Weights of a small transformer language model: width 320.
MLP neurons of a small language model. Each row is named by its layer, matrix (gate and up: input weights; down: output weights) and neuron, and shows model dimensions 208-303. Each number is 500 + 40 x the weight over its row's rms, rounded and kept within 0 to 999. Numbers have three digits each. A neuron's up and down rows have the sign that makes its largest values positive.
After each neuron's rows, "fires after" lists the tokens most often just before its 100 highest values on Wikipedia text that the model never trained on; "fires before" lists the tokens most often just after its 100 highest values on Wikipedia text that the model never trained on. A number after a token or word is its count.

L3.gate130:533479530542537469509504539486480485517490620525566493473471466481554445547484496427544561480533478421477422479433468519508479488469453552486459491471555534539488532497498529477505492469486506474515437486424412501430501464531487529480491482556467471494524458466537532513517461571551530518
L3.up130:548508471509605465476556475538449443508497430491447541505520477403452487555485556478621561472522441506507495519476509402509491486434545472529473452504469422555509429482474527468555464543502544452487429487523483543475492575539478464575475502474478487481442472543440510456588451445471509476
L3.down130:548525486501503517562504424522456501557451460465487535552442486456590519548496500525522512513528511485499577469521487521498473474490467558514456501537575499484477507508511499457540464554471529533505539571463470536549527478451505580422468403438481569576465460559518532456488489509487474528
fires after: "\n\n" 74, "\n" 13, "=" 6
fires before: "=" 90

L5.gate55:443499589505473501511503479498472447483472491407495582498518492471509502549551483590420570551428461563451416435461461544501423525550543518508541461475488462448450475519587495563558446501538524486464486497511487461567485532525553537549447502552600470486478536526472470503531491447542471468
L5.up55:484524433502537533489523487530491445471485500514445528441511421434598544462495462536526484465462474492503493464488523541512434534526451488460505613544489577509501450583483437497601462459508542427439452470455484531499491469558525505474578528517578512499488472456479474536422566530499513500
L5.down55:465454479567523529468495503517549492480562536594458484521469518512481545458469484468459473540499490440433467547496544534526483491507488503563463455525482501511517534562426480489462542502440497538546537537496457518532496510489463468475556501456427540518528508450531553551472458502527473543
fires after: "\n\n" 99
fires before: "=" 100

L3.gate252:484526542552543447466505495468591506484493515458491489452573441480465469524472549529526504546482442501489560529487488409530489433536553522539479503494533479533572429521524520457480523489463480442419409438580498448500532514542525466579514530460431449477474502463490465487506550501516436449
L3.up252:564459549446558469490481428492485497527465527517485460508449497502583455544516498504521428432468526432505500576431492478503549488484546439478514504487534596559448551564509488478498557367506495539550554511481574522452520505479441486518529525523502536504508573551515536499489482534491485573
L3.down252:496480575520437422512479544516539512494557467546559481495448517439517547506486484473438495482510595553525428553474519440465490517512408501522489525479434564441495501466530529479570542463551430599461488548439485442591543486489555494481530476510509479548502513512519554514515511429454573480
fires after: "\n\n" 49, "\n" 5, "=" 5, "C" 4, " listing" 4
fires before: "=" 84, "C" 4

L5.gate29:555511501432616503517485508429419483517499554522514515500584486479516525493504493497441529519498459433507487561505486453468514510583483471493447464509515494512489492538550450428512471540444500452497500370494522498501482554501399484507520476546519572442474474498540492517498578570485399523
L5.up29:583511475475530551513507445471566457500536522496487524421508452466539527453511510544548568520490455453462496460452460467547522462529532498472542494576523535532405491532585475426527477526494504534544548498483544488536564493501489570554502465505421476511429571465446480504497511548557472555
L5.down29:540468519491448465545451531526542546513600499473486470501493518442512529426471471441552493523518553490543500547480416484498461509468430516482506497517483458480489508508460522415589447557540460491510545506592548434460569457480516501524484469531523502480565502504475479531500456516509528416
fires after: "\n\n" 99
fires before: "=" 100

L5.gate661:472509495447534566447506493501510499464443521472457484469475463538575517468476494532534559497516557573515513471518554475518427483514527515512578457444493515514525487568441465570608474482576517486471450456541485479548556496455478444512501561522535465476467419487459492440512563501496473514
L5.up661:529477466469511549475497498530508516500495461542465498523563444470535475525501468521480570524478457535455472468451569498501463495513556558494529489490483472492453463580463461486610465452523522544495476481552501486562452456440450533532479492462550515456493489498542517467483571502597488500
L5.down661:391534492473545536467497507519532528476497469549503497545454511459527483488441473484473484509491497477482446487459504498558539516603512509428492470446586553466509502623535495475485463542534503507458467473494415537498550532559559532453446537519413465469531518494452503492461504487478494478
fires after: "\n\n" 99
fires before: "=" 100

L3.gate253:488510559460495490536503516483476475511531512505505504532514418532474572486453453444521477535519553542467488531441554520492503521507569499461479538631567469520475441507500541507540462447547500551456564494554519472520485479512468516468530496456523479479497566504537490538558530490434514457
L3.up253:488504477528567501542474504515496432498442533478491433487442490474512482530507533509486466496554493469525483648428518557540474516486525501578509525489549456555461448463484528545546462500521527462554597496521506505508473453524494406530565509506412492499531456482481518477563520465479543500
L3.down253:402462468490537501528431492504483505522487468514504486557512497475457468483545513543443530535537487499511428525462577470500467520522511527514464536446511485457495471382521482580467495451614481539499560441518479444624464517501543499486542449483452555453517441462404544551461503476515498548
fires after: " |" 48, "|" 21, "-" 5, " 88" 4
fires before: "|" 42, "=" 28, ":" 5

L5.gate482:463533489462564475451493596526502534546608496504454555491504502406550530435517414543461521451479505485530538491465488556536472469479535530591509454466459470477503473542485522509562456537491457524471523488526498545536527441600518456456510517465534485498568491493401424496559559531498432468
L5.up482:585553491430592488468490489469556548493498548495528474483446484458535485455526494560494518516444503579444489490476553435461422476579479554578510463468478505500485481608452523523626455478490578523445493584502518507505489498451490463502513556509537545446500477505526524504498543518510516439
L5.down482:358479534495528540446487549460468401580545492510459542531477510538529481532520391558455470463519526545535432459452443537477473472542500551491554499449480449516468482424470480505565460488522475495453500482482458554479491470544499488496451483508536496468503401484441476446500598488503488451
fires after: "\n\n" 99
fires before: "=" 100

L5.gate794:503563563477592537467535510477501481509512501544506499534530495507552551553485495523458555553444514514478483455512540478520432490550534480497489478476542515559497497643456534533618479436591563510433498549577481452502549495495530495507516491466514481496495516504480477499512543551521488507
L5.up794:472548539526532520490523471488553493473540443512449498530514508499490547562458500502494581517443506513497499497455539489441427496583547499546547504435543540499542522649494415470612486451567514487466475483513514476508518503442501504511512520464544511439577530495477496490457567617561462514
L5.down794:586540511532508486523489515494510458463523519510508519519429535458492545468505483478521533533498463498503489511522449444499497478519507526497521528508527465504473507707487468468484454488551547518470496511506488497490507547540494519507466491508495483480503481482474461522480464514525495423
fires after: "\n\n" 99
fires before: "=" 100

L5.gate521:508564484538509508512434508465566457456539466539461549487486476504510493537471543533510540469527472421495445506475500433615465516480503488463523534432438518549525509502443475502520474495596517511492500534492480483458511428535429495546443503499523561519466426484505544470508480567518561530
L5.up521:476484509535591460556543456499560502509511543525558524468463498438577524545508492517468525525426455462493470580493408444483453435548478586477416525555468517464439452508492468432564487514511446472526499466499531510533528517444449423521494513449475504481553577507490542514565519483571504542
L5.down521:422572528543499506500473511565539461526525462480461564532427505525461510488572395458510549469526538475539464447521543536520430477577537544511502507495528489476486519498493515472576487511442536450447389457517527491433430503517442496489509548468498484510479453492535455504503587504571440482
fires after: "\n\n" 100
fires before: "=" 100

L3.gate452:514498558461547471497472434479528455422523495496430531499501474445506477421568523484464521432537564485520487582430522433488456437430520489535513504501468485569500465484553507498412580497491521469430422562532516534528529469510491499539494547462472470516567472520532484526570503524426466487
L3.up452:433566468499431505502450489518454463465532513470520483443507473519471469550507438530513465444548468465455451474460491513534488456512430493549459510506482456483473522506462485552472511490405478460521469488504523504490472475442456499541504576431487497478495474485479528530474504495471429506
L3.down452:531529544451448474543519465485454511461499524563486480483526530473512637505484436470502478528480421520561475473477529490456529430551425534583567523469428552432515508506454471576428497449480550488489573563528444537478458522504445490499488439492468523479549525425441506492458557527480394470
fires after: "=" 49, "ept" 5
fires before: "=" 36, " =" 10, " and" 5, " listing" 4

L5.gate278:497506526480511505487499522423510514476510468467438549516506483497571512421505479411537552562555504505423518512516483486494490496431532529497544427385508504455503432548448478528493492462599568508470441504473421493490572539512534455479520523510402502531493480518571476479500428508528538506
L5.up278:471531507438491463546553518523522503499533480515479450531548543479529497473467491545507544489486467500480527443489533447434509525460494530534499606434409515583495484522476539529495475524530485511534508463589558512528503571524457496481507518485464538443494500480465457490516514445561521533
L5.down278:433468460514428486486493518512497503535534489495531471542523459534422522484514518529468492528500509529534483465492513535559525514504480538515452467465515495496508517591461482562517544433468485571475537452391449506517477459428527439480441480541450512473512525529514459549481509510409537541
fires after: "\n\n" 90
fires before: "=" 91

L3.gate396:499516460513513540505476434454456546499554488470543507447492453547415520505574506494484499518464528517505551538520467505578421527452462526440518466447529473485504454561532452528489503524473499489478543453526499475581439518548513539513426457469500485493468519549548481514492500503453510516
L3.up396:519547533434455448529488444438522545458552528517517424525598494594541551500536479544455561479501526429500531490564527518498409445488529508519494515542407502490503458471495474452492458555550446527557483523505559461504548499562524492529479507519485510491453548502481440549483413495488501529
L3.down396:591482431476478510463528498451497564533506472443491487468509452420481507443463454490532472456515523496481539494505440502528592483503454569453565525475503475479467488500510487477529527459504523518481528511549500515496484423478486527481463511445477548542523488524518587533613545426414551479
fires after: "-" 56, "|" 19, "\n" 6, "\n\n" 5, " =" 4, ")" 4
fires before: "-" 55, "|" 17, " Authority" 5, "PS" 4

L5.gate418:460542557459538570529539521493521466510480488511513483542556512509518521470487556522454503518452496421482520495478515440529495496481504541468448499472448500475546485564528411504559527461601479488519481464568497469441452503601522466483463439463494448518534445505469491503504494528460520456
L5.up418:476518466430534458431530495455476493442462520513483535466525547434530558490478465453452459505473452425511468568528573469514581542460591506475530487554502541481443525601519508521570459487528512554444463468531552452518510484456508466461524556432573477475536541458527441504504518520467546515
L5.down418:289514457507465564478521450552545485553464497471526453518492559514503513467526544558491529476490475464516520476487478548490477492445457551481493475518473487507492534675472478494500527446532483505479493498485450568543495446529539484496478529532467493540464442475405515503464509513530544536
fires after: "\n\n" 99
fires before: "=" 100

L5.gate206:606515528514494519463432472503531444523552528441552475486579509506593507478435501538564539509518532475449462494491472442554499546492559464559491515514480475473476498560544481422537495542513427513527481475519507487467499504505541457507437534540510518584476466555516482518499513519500527443
L5.up206:547521531531506541444458477447558472442436496459489574509537471466496547506479484539463506558458440448462516572514501544478479507587523580451458528455510497545497426525514503519524472528509478514512452559441496454493512541579540482515515437524538558455461468518486507522432473525550568527
L5.down206:551506384557534458460571539538522519477492563507505440546517506557388484520510440511446475471530477540477521441463448497474434531581518508455485568528527513507440552487438532585438480540528481474491501468460495496513465519526515496480533440558470502508538527385494545530522526502518421557
fires after: "\n\n" 87
fires before: "=" 88

L3.gate759:556495515511539483485526465494460514449514518500484527480469534443461550447488504564449509516528579456545496473529528557526490468603462493565499590511548545473532433556482476522422470526587484491590493547567470505536460549506493514509520502420478535516463471548506525531532486510514506481
L3.up759:523503503506499472537491384479423521454501537513532533460517547510487465473511573487479482510532523484522445485543461461467480474643515567531497499463471535519506535522441528499486415547487500504531465571446446464618506458517485510587502495511495512490495481490515449444492489562559430521
L3.down759:500568412540484480408527490519492521507436462582509554534516485504493528517484554479559481505492427520492465471446431456481517529457501427501492481542452400476542548532555531467475515444477561551489526459477450495440465487584483513551504464509547493414517487451515538483508528536516449476
fires after: "=" 65
fires before: "\n" 33, "\n\n" 23, "=" 4

L5.gate618:524528518455461460423540507503538517448563537478490538476489471453502453444544412563500487518431491515531533469451486497552476470431454503542526548488541471500422484614481472560551454478507456580475540514544493468486489456528498458439510555504441548464536519433507474496524564457566535475
L5.up618:508492593441507522425494551487593537456560546483458484521483475544501492464539536516492448515535568514459556483424546541590516500533470490516552486502523480477468524574518500496519479450591514570491485480555497418559504433495544446523518508500472473478562432447522464475515526525510498472
L5.down618:372527531506506530544537514525416498464464498478468501499510489574540436474384525500410442511485492547483450509440503458510496539480480510482467508531471481483505447556486401474489531497534471517535473370530525489480497516450533497499535487502494469511530561529478441527568517512443505529
fires after: "\n\n" 99
fires before: "=" 100

L5.gate599:511540467514559547500476557462565508512520513571527500464568517380545548498475492521497554526477508517484528498479504499473441504510475566521524504448534487487491468576524418525563471510565512503423506511481465490538512451527496505478478510497523583387536457527438464448503557593527480488
L5.up599:539532489496590580516522514481506491502499455528497524504520483493522501525507535554486580469494481559410497531507494522456422487521507548513489516451448502503539466590534392545619500491566507562418506479501515534508546494563528476519464521533543550431551482500479489521490581528577442524
L5.down599:489506455492495527499458516515588443519489541502435465599455509480530554571546485554454512528490516505473565469456556499521432489565494530497541553511568521487507525603423461516548469515572524543521515489498501510473528548465444466529514485475502519498473510540517492472483514511510459480
fires after: "\n\n" 99
fires before: "=" 100

L5.gate127:565457430496516546487484534475442443514496517506524505518460524475461479516460515516491507533453458517521491528493527497552493479458463489466469490496518482569452570529445495466558452504542511500487524515534543469481541498507467505505508536442559501534522497524518511444507495522514459472
L5.up127:524483438542504480565471494475525488521518560499429475527484486469475547522455465469470500460519513546500440447398484480463529491527509501441549469545490498507480512540472491419548523432575529638494532466457535477476478501430519496497541542459432517468535480490536467495466533566564511497
L5.down127:547509536539514477502481488477548469500426540464486522528521532470563569488515520561522534498481445472482380568448443457504432561551525519515507590448518515553489477609522445547554485484504540467477487455531554509514497530535527448516440569483538552420521494485541461496498418437491433408
fires after: "\n\n" 99
fires before: "=" 100

L5.gate649:513573526459490513470489485443487482504483495452542511515461518561513471479561507473477442499550452498487530455526593533446431515464462531459445554490564493529530479559585507533513540504534478466499412491492514481465565484532468458474513530407529420477527480451481488514508526451465410496
L5.up649:588498539520505562545450475473513437483535551507466600473583475458507492519567500501465511545510447519489464516427462464494508514534478452505511559412529464474527534591508530546531500505469577461424501447369535452502547529510504452529469451435562471479476512434464525616518526533458483415
L5.down649:513484546570467512431521494598476448523499469520501444573489512509393535489541443564509499488493532490498520436476498478444436449446462486423505477515460608512499534506457542533530452469440585507544525497495522499481483531528535469591548538505523576560508428504480482473468537586455476440
fires after: "\n\n" 99
fires before: "=" 100

L3.gate639:503511552536497579513487462475540487472511521480520477497502426526467477506529478475536503473517495568502511560463487543526494452566429458478432517518471461554532520468532447561475524561544515431581509477540476498502490490582562426529505492472510533520501449545467525524495450564503497412
L3.up639:502566444494454546448479508474499441505420519490477512551482467504540463497458490501433619556531465500576482493469539528445543519495447523475544444536534497441536487465524502472510435548510560470560530483485488445508528495463426470490436573520510505441510467528471538490506482492561496483
L3.down639:511503551478542519454469480473404558542442485506487429492491499508493446543458430567560492444514542485468536510482515498504554510517493505503502458446555511522515377539551550462524548529479531484488477436544502492555458524507489533498482564501478502418495501436615515526468532487481512519
fires after: "|" 63, " |" 33
fires before: "|" 96

L5.gate441:579539541495555551512504546411480435441569527554471536569498477496506463486492457578503451528487503458465460495455547508456485523540506548485567527495525473541523460635458472539611468410549545516403527509470534482525546511511567472469489518527533510462548464444494500516519569534514548509
L5.up441:536518506492560567471548528486537513491517502518519502522478468438539569569467515475488574569464443504494500481500501519546490548490547483585536466493523517472449475585472449515628465527532529496482507478530495549565510490510548484484539531471439541403505461483517473472495510550498471524
L5.down441:465497535528534527475459457471545477528478477477517516506479486540504484476568433502437498504505470474447465493524525496495391465547462531476490490495514519518541489622485466444627502506485497552519535503504486461511512536459468428499494500530514504493537501486489496535473550568533510495
fires after: "\n\n" 99
fires before: "=" 100

L3.gate829:494471511499465513545414468488468475507511414501486504439453480481474486540476593496586530499529528491517491505524483481519520436580476600497477562446425529496512445474535468548483443522493532534471573588495533466475554548502455496506484471526472458448572484493472499517500592591507543517
L3.up829:452549524473546456524511482529437526551452454496582499513470516495578540511459592443504495507595483496534486501499551443459561585514464465465432497473578473479499508497457498468527511482472552488500511483498469568500503479493552474464463585424453451522441457491525451502498539440525436445
L3.down829:511498400463572531522502545462545516444546471530499502442511513604540544455435535528482426503560439494581445535481543457474474496493514443497421445520537471412509518509436477472549507478471483480477477536481494512441466505450523492500505517476526517504465510520508503502434475484523487565
fires after: "-" 63
fires before: "-" 55, "\n" 10

L5.gate550:481541469528519585471466500514549497513531472567489511562570502516578549462505473518497518525442461509488568536483520567443486502541512509523476474498533538451525479562501438533520531451533480530492544598566509507494555458460567537549487539472514523483488430421474506451482479513455482540
L5.up550:519515501571508471484467473559520509471478584493549488458466510514510564498538460474527521493471476486473543511509505439511521477493467461520441525540544477456453457582494493500551532496470487552524508542498479493500598463445561523512500493477480506469471499449464458455469555497499548473
L5.down550:396501445532459518484483529489512455541471422511470481511480502502573535464488520504513507489525440519486500439509495537515460529524524538519531491491538514494524501585479534505464506480554465483476569527454516560531486502515534515534528499524477505502479529513495454490470454467447490510
fires after: "\n\n" 99
fires before: "=" 100

L5.gate251:541495513503514538545480513507524597540457509464461556503536489516553541543485507521464571518461502504420546532506527525499470510492547495533487463478507448500418469554439423502602511439551512529452493508564474540510512466548548506450591568497503538488525471492463491477543533504599560554
L5.up251:555491486449551528489514499518490485512511518497485509484521521521570458495485483548518566503460477519432542484496540525500443540477559497540477462546465463562460455563452434495593589441539551516388548420571441506525485508498570509481578551490469486492533467471478543416487544475571489515
L5.down251:386517573471473534510499546508489523528514454529511533491484534546496555468447553536453458478460498473481498521505527454451511571520533497480445547567591539508441441507558451464522520496490556537467539493476548514552552535473485516549494495510469601579544505475435522577422411546478509501
fires after: "\n\n" 99
fires before: "=" 100

L5.gate244:477572462482505508509559551436416483481549543492474498533491530493570500453576501509431513478463446542442501571457607454520475557469533549524495504492511520497544476542478497549513512475580502528442575459558517569520503532545530452509468517489538578527475477516387561522535488511452480485
L5.up244:524558481479516523567490533512477473510520514497465510459461521556526532516492455556474463529519463533492499554423613522502458627484483551507504511451609433520531469554518488507546467478569529516446599465498521513504491539567483532465521492531514554483545509469419461518510487507546536455
L5.down244:429457519541480454537469540486476495516544494500469475507532488440518439491516516524524563490520435532593524561521517552464455484515500466464489420464493487459510470529537517470518536473549456470427540469523576534490534475477583422500433483525489524415507496521482488459481511507513553542
fires after: "\n\n" 100
fires before: "=" 100

L3.gate16:534560565544541514509509503479504477444538535431506489539460494397508563558492523458488524500451520459497474470417494433565508495481506527564535472480518526456639481529557451577527452465523587463532480554522502529490479491554496455474481521566539530463497528523504415556486563542424499441
L3.up16:488564570543472520585503528508510463461498543439448471548529490410503479505503516490484516458443529491486543464459528473581444503479544438478514521387527464510576476565561511541507510514528485435482484508455558523472546475517524424469439494500534501446490551518484483512494528574497487473
L3.down16:482516477517567527537460603516544498488532482512487462559470544480462536511502501469493535529512508498457508554430492432472460492531503431485524530496575505508498478669520486475567461517567499522512496508536483472483514447491547477538456549503405441517590528535459505423511432529499514450
fires after: "\n\n" 99
fires before: "=" 100

L3.gate724:544538540488566480546518490465492520527489541523512450544472564464557526463481553550418539529492521521473538419449518448529539487480504517510554496466484498557564461531491544544544448570512574457419485514510514488464442441527508451497480440544476484505513528481461517448512479535477479508
L3.up724:525556570463525480472500504546574498535487545538507441545451496473496489523461566471553488498535450482458498540467458474521602486534525511441503526392541546527475474471459501480460496537463502405480494555437539478470488471479523527443536470458436493528468527574513491471499555517486539549
L3.down724:553530484528497496463520492417531557533552519492480478514433502526446564491554519465466495557491508421521504487476412516590516548479493452463503490541516428498517525479517488464490446504433488490437565520462506538518455511474497490443522516475520474511515507495443520416525496453466501475
fires after: "=" 61, "\n\n" 29, " =" 10
fires before: "=" 47, "\n" 36, "\n\n" 17

L3.gate162:452469563540438492537463482547522465461504471512523537496475508438424503441519513510518506451497463475465487562512484550507448443463495539486547521527552529548543448500552518514465524542475502572487512499545530524548485539476441493593497433512475523532578449556510515416515517500479518484
L3.up162:509498557504526463503506566515485467513534574480520514534466469546533466548490490449441533446539486482435478537479582429563421503442495496458500460520558488505598498515573532496535471465502551524499508494570533573528462526466484484521483569482456546449530500513470483507498512542492478552
L3.down162:476503507489488537487490472521484520428501518469551497511483402485419469418525512476565544449495454435484435446523510500545501525518534508523499524516522393475508427495499455417441515437531549490445533501537560471511515507498531519503492521483471454462448548488534485537538520513474487548
fires after: "|" 25, "\n\n" 20, " |" 18, "." 11
fires before: "=" 40, "|" 8, " (" 6, " 2" 4

L5.gate233:540583575470564586463480517542519435454503481495461542492499528443551541492516537530539521492432510469504501411408483496468466528534537480481505467433536449487468503602507437523615490466551589456479510501499528511530521509482549476460548578427464563420493410490460532460500520538598468550
L5.up233:518611505583528454525421490447502437495503457482506533527466507497516536487511523466503534565506445525500518472506522436451479522524505538516503493545521482531461483610497505544588500565543612505502489495525429469505535514445551478506501439482475492535511507505464552493413515544520528456
L5.down233:444448483501505552488533518549493488506485518540509484493501520508489517507493476537543491499496554510516509458519535482548520539518519485491504482473485475475508524606516467439518522451478493482482501481414532548513472513501491491489502547508502500478474488479488491483491501437489499497
fires after: "\n\n" 99
fires before: "=" 100

L5.gate119:518516509488533498519489469467477604477582523550463476506519549485543480485502505567518423467517546458404468543455433476469520492489558507464493456583509567524496546451534451506565433538492553473514458436492502516456504483566551435476392519536530461490476477550521468465470474527572538479
L5.up119:485490487442498488519589518484521439507448494501563506518508545495468558497444408518396541504482508482474428540415533471527510435486493483503538597535487540522592498515523485507527551498503495482460475576507466564547464508477529543499499489470493534473491445538457527539517491478507497472
L5.down119:516504491550520517508499524457515477496525504442515469490527455493439543507484550519487517531446527484501479494501500469536413488569521541464461478516481477493474481501521506500483597438410512573519478518458508492429402442489497456528506479514513467531520507508452487511472545530494504458
fires after: "\n\n" 93
fires before: "=" 93

L5.gate297:555482481515536555552503568510436558502523517517446549470455538487540500521526470460544477476527495509591501522448534588553472539489557451538461535538476516558550442524428464507478485446581519505476516464579499530551484454499596482516509552524484504461459457507462566492497419468458462529
L5.up297:519585532471498526542468519600504472557480440460543527440488575518534421461529458502484563494516523519561485518482544466570497540440531498506503558500510449553477516488512432523572455422478454461411557480545502584525469535534563432515521491491539509523515502416530491512526526483501465518
L5.down297:359557461530500507449445501545528542535484491525436512570437466511483512459503443528589535558508546427418454534482533453505518445555539555524492474501454540484477572471510501566470544561515561530416529460465497539469512462472470495497530431448484487422547586502544499466512480548469548486
fires after: "=" 29, " |" 23, "|" 19, " O" 4
fires before: "=" 53, "|" 7

L3.gate435:512482506531521530499512473476608489467480525472483533482517518499540541530550501537596486440437571478514505508506531439540462461506570558551449553492499433494510521507418502411520481449451450493452500481499516551529530433454519469568432497526467495562544544513501542448505465531453540541
L3.up435:485501545540620450535565514485512428566482477510489509560444523432425443518485557453502552424494436448520489526483459467457495544500532447479510464536485535539511459536541469434507503491521519506473525559444472419489482511543421516517486559512474520505577522485442469458536494478475471466
L3.down435:434429550526541505497491483515489504530477576423489487500515489518525493567426490513484507463561543441608472406406428483484503434501526472519519485493463556475430530485500466500583529542500530557442479454462550473456463447503514492483518462430489488519451516454526452445525503508516501489
fires after: "=" 100
fires before: "=" 54, "Track" 4

L5.gate227:429553512467502464521472429445480499536439525505454475500481509529413454514475538460483532441574506508424543518500541503512548498460512587495451480563522542537515508494533451524502535493440603551534569535540458532468475494596459458479428506520455507540510516472517583422545497540476532422
L5.up227:512517581444491508471513548500445519517474420525506540524516555518520492578493494520503438448498526548505508471464469556540450457527455584465512472574513525547488519503511491461539512552522483504520625498551533506527482534492468536414520557530480473517496467473485503528477490526518525522
L5.down227:525552565528598458485473528509456476477469478546574533494629464502520544502523470480526460468518517521500469528472435533481535501547469426533463451512451595417528454527563559464567480492494504417516525473555459499466509506473500490481526480484530436427426524477547564530490532531488492570
fires after: "-" 99
fires before: "|" 97

L5.gate220:465511524492511624523511508500538553457518479528517535518551508501537509506466500458558547492452469542481429510383579478539511509480578564570542509493508533458472485517518468485539514520555503496504490522529430538560483444549514515443448480465544519485516437550491479482503563530457542479
L5.up220:542496438523538472494459485483499489488452489502532425500510459497531559488516543510530518576573433452495481496470478443449523494538488457463491490488438470474465480569430480522555543445534577603454467498511507450528464506541509490510560459484496497534525473436511436484468505513523564463
L5.down220:461513502471518494494539490558495522578522463592529564489484446579554447453529533502511474495529534488520493517484550536544512475472551436497516519470535443467526572502488509465527520469503477447505496462498480500427500505476453587526482531475466462509472563480453515501521557484474480488
fires after: "\n\n" 99
fires before: "=" 100

L3.gate542:481480490563532517432414563483483487479520501496513474552529495487528510507481601498494505440539392489514498476504466446502522455490546510497458453487545480539442476467536460463542444509449499528561445541514526539487506453464502496566507517548488508567462457519434475463474459501523486463
L3.up542:473460505544521477506460433450498462538484605470510509533565468522547516480537504553457499467463515520513491499476511493548515539525503495563444444633489464508499529485494502476453562496488510510457544533454474498451494489460408489443572589500467544499448533519498534476449582476425456475
L3.down542:520518535541494473447504475494577492480554535499454516564539548480406546491387537468487536462476416485530457540485432495469530478537475446525459438482535479519532473427505466549508479489485479522514501577530479481503465550544480506522557547512532496523505517501511533475574476523509454468
fires after: "\n\n" 81, "\n" 5
fires before: "=" 86

L5.gate363:548514519517487495516566451374446504475554468472549496464466503480507449592514565514459557469503472560472532557438526506436476530575489557497454472496442468414561473612484493570564417558485444479445489483463489427515477480516470504462519484465504565492547550449486464488518488504530491493
L5.up363:476517564498575502448517465454544461496476462483461529467479493551496460479544510493530466502512434523482460478427527462444472566506533517495507573421567489517532474505504476462536499529588530471463548534492511471446555584540534482462544573506520463546529476436458514511457489562504500526
L5.down363:499501421550499509515454601480505522469525545489438500520541518459508556485491574514552409457477500545452492521531526526631504428540546456485454482551538515517538397588568439502511540515468556526484461508492487483434542495470596517424495527491522471566494587567420469473457433500535560613
fires after: "\n\n" 99
fires before: "=" 100